Weights of a small transformer language model.
Architecture: RMSNorm before each block, rotary positions, biases on query, key and value.
Training: a variant of Adam for these matrices, 188M tokens, 11481 steps.
MLP neurons of a small language model. Each row is named by its layer, matrix (gate and up: input weights) and neuron, and shows model dimensions 64-191. Each number is 50 + 15 x the weight over its row's rms, rounded and kept within 0 to 99. A neuron's up and down rows have the sign that makes its largest values positive.
After each neuron's rows, "fires on" lists the tokens most often at its 100 highest values on Wikipedia text that the model never trained on.

L4.gate567:50 59 42 50 35 33 56 57 38 76 47 59 31 48 41 35 48 68 53 51 19 51 90 70 27 49 89 52 28 55 45 52 75 49 65 27 42 35 24 41 31 72 54 49 75 64 38 47 43 36 40 41 25 63 56 64 63 33 60 42 70 64 55 69 26 58 66 44 60 40 33 54 56 78 48 63 54 18 52 74 67 79 57 65 51 55 69 39 46 42 45 57 43 74 45 39 35 54 56 51 26 51 44 43 45 61 17 42 41 57 29 60 67 63 58 42 55 49 52 30 69 52 55 51 68 45 51 87
L4.up567:46 48 41 37 40 67 66 50 28 54 62 82 30 59 60 29 68 65 51 60 50 59 75 49 15 43 59 61 37 50 56 46 63 65 66 34 51 25 28 57 28 49 40 45 73 32 48 12 34 55 58 68 31 50 55 81 54 34 40 35 69 47 42 60 54 30 42 47 82 47 45 46 23 60 63 63 49 29 50 65 67 52 51 66 66 44 43 38 29 57 73 50 41 63 36 25 16 51 44 45 59 45 62 52 43 65 40 49 35 42 43 58 53 71 64 39 49 42 47 44 55 51 53 65 64 38 47 73
fires on: "g", "im", "s", "b", "iss", "m"

L4.gate709:39 47 64 44 39 51 46 47 69 79 59 45 77 59 80 45 45 58 35 84 76 48 55 53 71 60 68 64 43 18 46 26 61 41 53 25 49 73 24 51 46 41 47 58 47 52 44 72 34 41 70 49 52 41 64 57 57 23 34 69 80 33 24 64 00 66 64 37 29 19 62 44 41 20 44 47 29 32 80 45 60 56 51 28 63 47 51 46 73 47 72 57 62 75 79 66 25 60 36 54 43 25 46 69 35 37 51 35 51 60 34 61 44 44 43 64 48 56 41 48 59 66 63 49 62 63 34 53
L4.up709:56 52 47 40 56 64 45 46 24 74 81 87 44 30 73 65 48 55 59 53 50 33 68 47 79 45 87 48 40 39 50 39 73 47 54 61 87 39 35 38 63 71 53 61 53 49 42 70 46 42 43 53 41 22 58 95 38 37 57 76 73 41 62 63 35 56 42 57 43 41 36 68 48 23 43 61 53 44 50 52 51 26 31 43 61 37 34 63 73 52 60 37 25 64 47 51 54 82 54 61 29 28 40 65 40 28 57 67 03 57 33 37 65 57 36 65 61 58 40 58 38 54 45 55 43 67 29 28
fires on: " v", "oc", " by", "r", "ec"

L6.gate423:34 46 78 59 43 57 48 46 21 61 53 52 48 64 63 39 24 49 36 71 52 32 45 51 32 60 41 39 43 66 41 35 45 56 60 73 24 56 60 42 31 41 63 53 46 37 41 55 57 52 71 09 56 47 50 36 47 67 74 55 83 39 37 67 73 30 46 35 68 63 64 39 44 53 47 41 55 54 25 44 61 47 67 67 53 29 58 56 41 86 59 41 60 57 45 73 55 41 34 33 51 44 45 27 54 44 45 55 27 33 53 52 37 63 22 48 36 87 76 32 56 50 51 67 60 69 44 63
L6.up423:50 35 67 50 39 18 63 30 40 55 62 11 57 51 82 51 39 55 42 31 65 60 43 22 54 41 73 56 57 46 29 69 22 77 35 56 49 42 73 65 52 48 40 57 61 55 65 44 49 58 51 40 62 66 37 66 39 48 63 38 59 45 45 59 56 49 40 24 63 55 39 46 69 50 62 59 46 55 35 20 49 00 45 38 69 41 56 52 54 62 40 69 66 61 66 65 40 32 51 39 40 35 58 41 16 51 52 56 44 53 66 57 72 56 44 54 35 53 59 61 53 50 24 29 59 80 30 77
fires on: " |"

L3.gate353:51 36 68 75 48 46 54 62 43 93 70 23 74 32 32 62 42 64 65 52 69 38 61 58 40 67 45 45 64 40 54 46 37 70 44 41 52 42 22 44 65 62 38 37 56 62 42 77 48 28 60 70 52 69 55 41 66 67 65 48 40 69 28 70 47 71 45 26 41 52 27 56 55 74 29 57 82 32 75 53 65 41 51 63 52 68 90 43 58 74 51 25 66 32 64 28 56 47 48 65 62 46 37 30 82 36 11 56 44 65 52 60 46 57 56 26 55 46 61 34 53 72 63 53 56 32 38 53
L3.up353:43 46 56 66 68 40 64 44 69 65 36 46 61 31 38 45 54 35 47 48 72 31 35 16 64 70 37 54 52 32 75 20 48 33 36 41 27 30 59 36 50 62 65 40 45 56 38 41 49 45 51 36 52 32 21 57 38 59 51 65 53 64 22 42 33 46 57 26 54 61 41 66 63 39 31 64 50 35 78 45 40 21 32 29 45 45 62 55 52 62 30 27 47 34 26 18 54 40 49 67 77 59 36 49 48 25 45 70 36 54 38 25 52 53 81 43 25 47 71 33 53 49 38 65 38 37 45 56
fires on: "ly", " also", "ently", "ally", "ically", "ially"

L6.gate36:56 39 58 52 11 51 61 56 38 28 47 45 59 82 54 51 42 53 23 64 55 34 63 69 08 49 50 27 47 36 55 41 73 47 65 57 58 46 48 47 47 26 48 01 49 28 43 19 28 45 42 39 34 56 55 46 40 58 44 66 45 35 65 44 56 55 36 69 50 57 64 21 43 47 32 49 65 45 36 45 43 46 50 49 53 40 62 60 39 72 33 59 34 38 25 69 39 61 33 48 58 32 55 37 39 32 25 47 76 40 72 61 49 57 56 32 38 61 65 41 57 44 52 23 51 62 32 42
L6.up36:63 47 64 86 50 45 60 35 63 59 22 25 45 73 44 72 46 67 44 48 60 47 43 38 37 52 47 47 66 04 57 25 36 78 57 42 58 41 59 47 36 68 47 27 33 48 49 40 42 43 39 42 59 63 34 40 58 29 46 48 46 59 41 55 65 71 61 41 56 59 56 65 63 47 39 45 20 61 59 08 43 45 57 24 38 54 74 53 50 44 51 46 54 85 70 49 29 54 39 54 48 37 40 40 51 40 34 48 37 54 69 61 77 30 75 31 23 58 61 55 46 36 57 35 55 68 18 46
fires on: "g", "ing", "/", "ong", " |"

L3.gate716:69 59 61 56 37 60 72 32 61 49 63 57 46 84 90 56 53 83 72 67 48 39 55 65 73 48 63 45 37 77 34 52 58 64 68 59 36 45 67 62 40 47 64 47 65 57 45 41 51 58 46 47 57 55 74 71 43 71 50 66 48 69 66 51 38 29 56 46 46 50 24 48 61 54 63 53 74 46 73 28 71 33 47 79 72 46 40 46 64 41 29 29 65 52 73 61 67 68 56 56 38 53 44 26 51 29 31 28 79 64 31 84 49 74 23 41 33 51 61 59 56 73 50 12 31 49 54 96
L3.up716:57 60 36 55 28 74 63 64 29 47 48 58 54 73 67 25 56 48 51 70 53 47 54 44 20 39 73 39 61 67 42 62 68 49 41 62 56 70 39 57 47 64 52 78 51 36 57 45 39 48 20 32 64 75 39 62 53 60 60 43 71 35 42 57 40 39 52 61 51 47 41 52 46 58 72 60 59 57 78 38 99 70 51 53 61 28 35 61 42 47 28 59 50 38 39 73 47 63 45 13 56 51 53 31 30 50 09 51 28 61 62 56 52 47 57 51 13 48 58 53 51 27 66 51 47 40 38 71
fires on: ".", "-", "im", "as", "m"

L6.gate700:48 60 44 72 27 49 49 71 45 63 42 37 47 50 55 71 45 46 43 60 65 31 30 57 55 55 51 98 33 34 59 11 43 52 31 33 72 66 36 78 06 48 55 72 44 61 63 62 54 45 46 54 44 50 47 44 41 88 48 40 13 66 53 51 43 53 72 37 63 76 66 73 23 58 47 31 59 48 67 37 39 51 44 38 44 52 56 63 43 48 61 45 54 65 43 34 42 68 16 75 55 55 45 53 26 39 37 64 37 48 61 72 63 18 35 44 31 61 35 75 49 39 49 63 45 78 46 47
L6.up700:60 36 43 68 59 20 33 36 44 56 57 57 44 29 57 50 46 33 43 40 57 24 31 74 63 44 67 72 39 62 60 29 41 45 33 47 66 31 30 62 28 25 74 53 54 36 41 50 47 47 53 44 27 29 46 48 31 67 24 62 57 43 63 70 46 29 28 65 50 78 40 51 11 39 55 45 48 63 53 39 59 58 58 74 55 42 54 48 51 40 62 32 70 81 31 70 47 45 27 49 40 48 40 47 58 47 77 67 31 45 86 58 71 36 30 37 37 66 26 56 45 25 44 52 68 48 51 83
fires on: "\n", " (born", " (", " on", "ed"

L3.gate721:29 43 66 28 39 10 68 70 75 86 51 57 60 32 60 67 47 61 74 36 64 48 80 69 56 47 47 40 13 28 34 46 30 43 28 29 52 73 50 38 46 64 48 70 39 53 08 47 68 50 59 58 48 73 32 35 68 47 55 61 56 64 62 75 66 55 71 62 54 79 73 50 64 37 35 61 57 67 53 75 37 43 52 35 45 43 56 29 49 52 48 44 72 27 47 47 51 58 66 56 54 57 57 32 34 28 27 37 74 57 47 49 49 44 30 49 77 58 41 25 40 55 36 33 65 41 47 54
L3.up721:39 50 52 38 45 28 38 64 39 31 50 62 47 54 47 50 47 39 72 55 74 68 51 53 73 38 55 43 50 54 58 11 55 52 44 16 42 56 42 38 37 51 42 31 45 29 42 47 68 45 69 58 51 48 49 46 43 51 97 66 47 52 44 52 59 72 79 63 29 50 59 33 54 44 29 50 39 46 44 68 36 73 79 55 67 38 73 50 30 45 58 83 49 56 67 42 29 50 54 80 49 40 40 44 82 58 35 62 36 48 32 44 27 53 30 36 83 30 62 37 46 69 30 29 67 53 41 46
fires on: "ce", "land", "ther", "erson", "ory", "man"

L6.gate316:27 56 65 76 61 54 65 31 44 55 42 67 40 63 58 33 38 40 61 61 11 28 33 46 29 52 29 58 49 53 46 31 63 48 50 61 39 43 37 47 55 53 46 49 58 40 46 66 74 60 46 41 63 49 45 82 57 40 74 51 53 58 42 69 47 57 48 12 37 75 59 59 60 77 71 50 52 80 17 65 53 42 71 49 69 28 56 62 56 24 42 40 37 28 54 71 61 14 53 32 59 52 67 48 53 25 60 41 32 47 52 41 27 61 60 47 36 56 50 42 54 53 61 51 30 40 44 66
L6.up316:44 33 45 31 52 33 50 33 48 50 51 52 66 41 63 62 40 33 51 27 52 35 61 36 39 43 70 53 48 55 44 54 74 48 01 56 55 48 64 84 52 40 51 51 50 44 52 50 72 52 26 42 89 66 30 45 75 52 80 39 48 57 55 67 52 58 50 51 45 43 71 60 78 32 43 38 58 35 61 13 56 23 65 64 73 40 57 49 78 33 21 79 28 60 86 45 68 74 49 43 49 48 59 52 39 38 51 50 70 50 48 44 26 53 69 43 63 40 12 60 69 31 35 29 52 58 44 65
fires on: " |", ";"

L4.gate128:33 38 69 28 53 39 78 42 39 54 45 54 36 70 65 36 28 36 54 22 45 51 54 40 57 53 62 55 35 61 32 53 49 42 60 49 44 58 51 50 51 44 38 40 51 29 48 11 45 53 31 25 45 58 29 80 73 56 52 64 80 74 25 23 50 51 82 61 54 58 52 35 57 70 13 29 37 35 32 44 32 63 48 67 52 58 52 58 47 69 51 63 47 58 56 38 60 57 58 67 51 30 41 57 30 48 50 36 74 55 41 34 58 26 53 57 59 67 42 45 83 53 55 62 81 52 48 70
L4.up128:47 45 59 72 39 82 46 51 37 63 48 62 23 40 67 47 52 65 45 67 42 56 61 60 42 56 37 38 53 29 66 51 45 69 57 58 61 44 43 24 15 37 52 52 56 23 54 33 57 36 71 74 53 25 34 52 46 41 67 41 46 74 26 26 80 44 65 68 64 32 54 46 74 56 58 63 65 61 47 81 43 82 42 51 36 59 56 77 23 54 53 50 53 66 53 69 61 57 58 37 60 68 55 61 54 53 25 47 56 41 57 25 65 44 34 71 54 48 65 48 42 76 72 53 61 59 52 73
fires on: " List", "in", "on", "ong"

L6.gate88:46 54 76 58 53 55 34 30 79 48 55 47 50 46 55 48 50 53 67 65 67 63 29 58 49 40 54 67 32 44 69 45 52 58 61 71 87 38 21 88 30 62 45 35 51 54 47 51 08 45 56 12 43 61 49 52 66 49 32 61 68 41 35 41 30 61 65 69 29 62 34 56 54 68 49 47 57 60 55 41 72 51 25 22 53 37 54 54 75 35 69 49 38 72 62 50 51 63 30 77 52 50 63 58 45 66 65 60 45 52 37 59 50 57 42 34 45 56 58 51 65 50 46 58 57 27 71 72
L6.up88:41 46 63 56 54 51 33 52 63 53 50 67 79 40 51 70 52 58 24 36 70 62 46 52 45 50 72 60 49 20 27 44 58 54 55 53 65 36 44 61 31 44 52 69 53 43 60 47 29 54 24 42 33 43 67 42 52 60 32 49 62 52 64 50 37 55 69 77 65 45 44 45 34 58 56 60 46 57 66 20 66 57 63 22 49 50 48 78 76 35 66 42 56 38 30 83 43 61 54 61 58 87 53 80 67 23 60 40 46 50 30 35 57 57 49 53 50 48 32 62 50 34 36 38 81 47 51 58
fires on: " (", " v", "c"

L4.gate189:42 43 58 42 52 58 32 56 50 46 77 50 41 41 39 43 24 47 43 66 71 53 71 36 35 73 35 40 55 57 67 36 52 69 42 58 26 46 65 56 53 37 12 41 44 31 57 56 44 49 75 65 65 47 42 22 60 60 59 68 94 41 08 69 63 78 51 48 28 70 76 42 44 55 39 54 57 28 48 55 48 55 35 39 65 65 90 50 46 50 75 52 50 47 47 17 36 55 66 37 68 21 48 22 45 41 46 52 40 69 22 58 29 64 54 21 71 77 62 48 57 36 60 50 46 46 49 43
L4.up189:81 42 56 75 56 66 54 68 72 59 33 28 62 45 62 49 51 41 52 58 53 31 32 13 40 31 48 49 63 47 68 37 58 77 47 72 45 30 63 35 33 73 71 49 46 52 54 25 41 41 40 43 23 73 19 23 60 48 47 55 62 59 47 57 46 35 76 34 54 49 28 68 54 22 58 46 65 67 61 55 35 49 35 66 41 45 51 49 51 62 39 48 42 35 52 52 51 52 48 72 56 49 16 35 74 60 49 42 52 54 50 60 99 72 59 50 31 51 56 52 35 58 70 48 32 55 34 45
fires on: "ten", " time", "ec", "ly", "ely", "ially"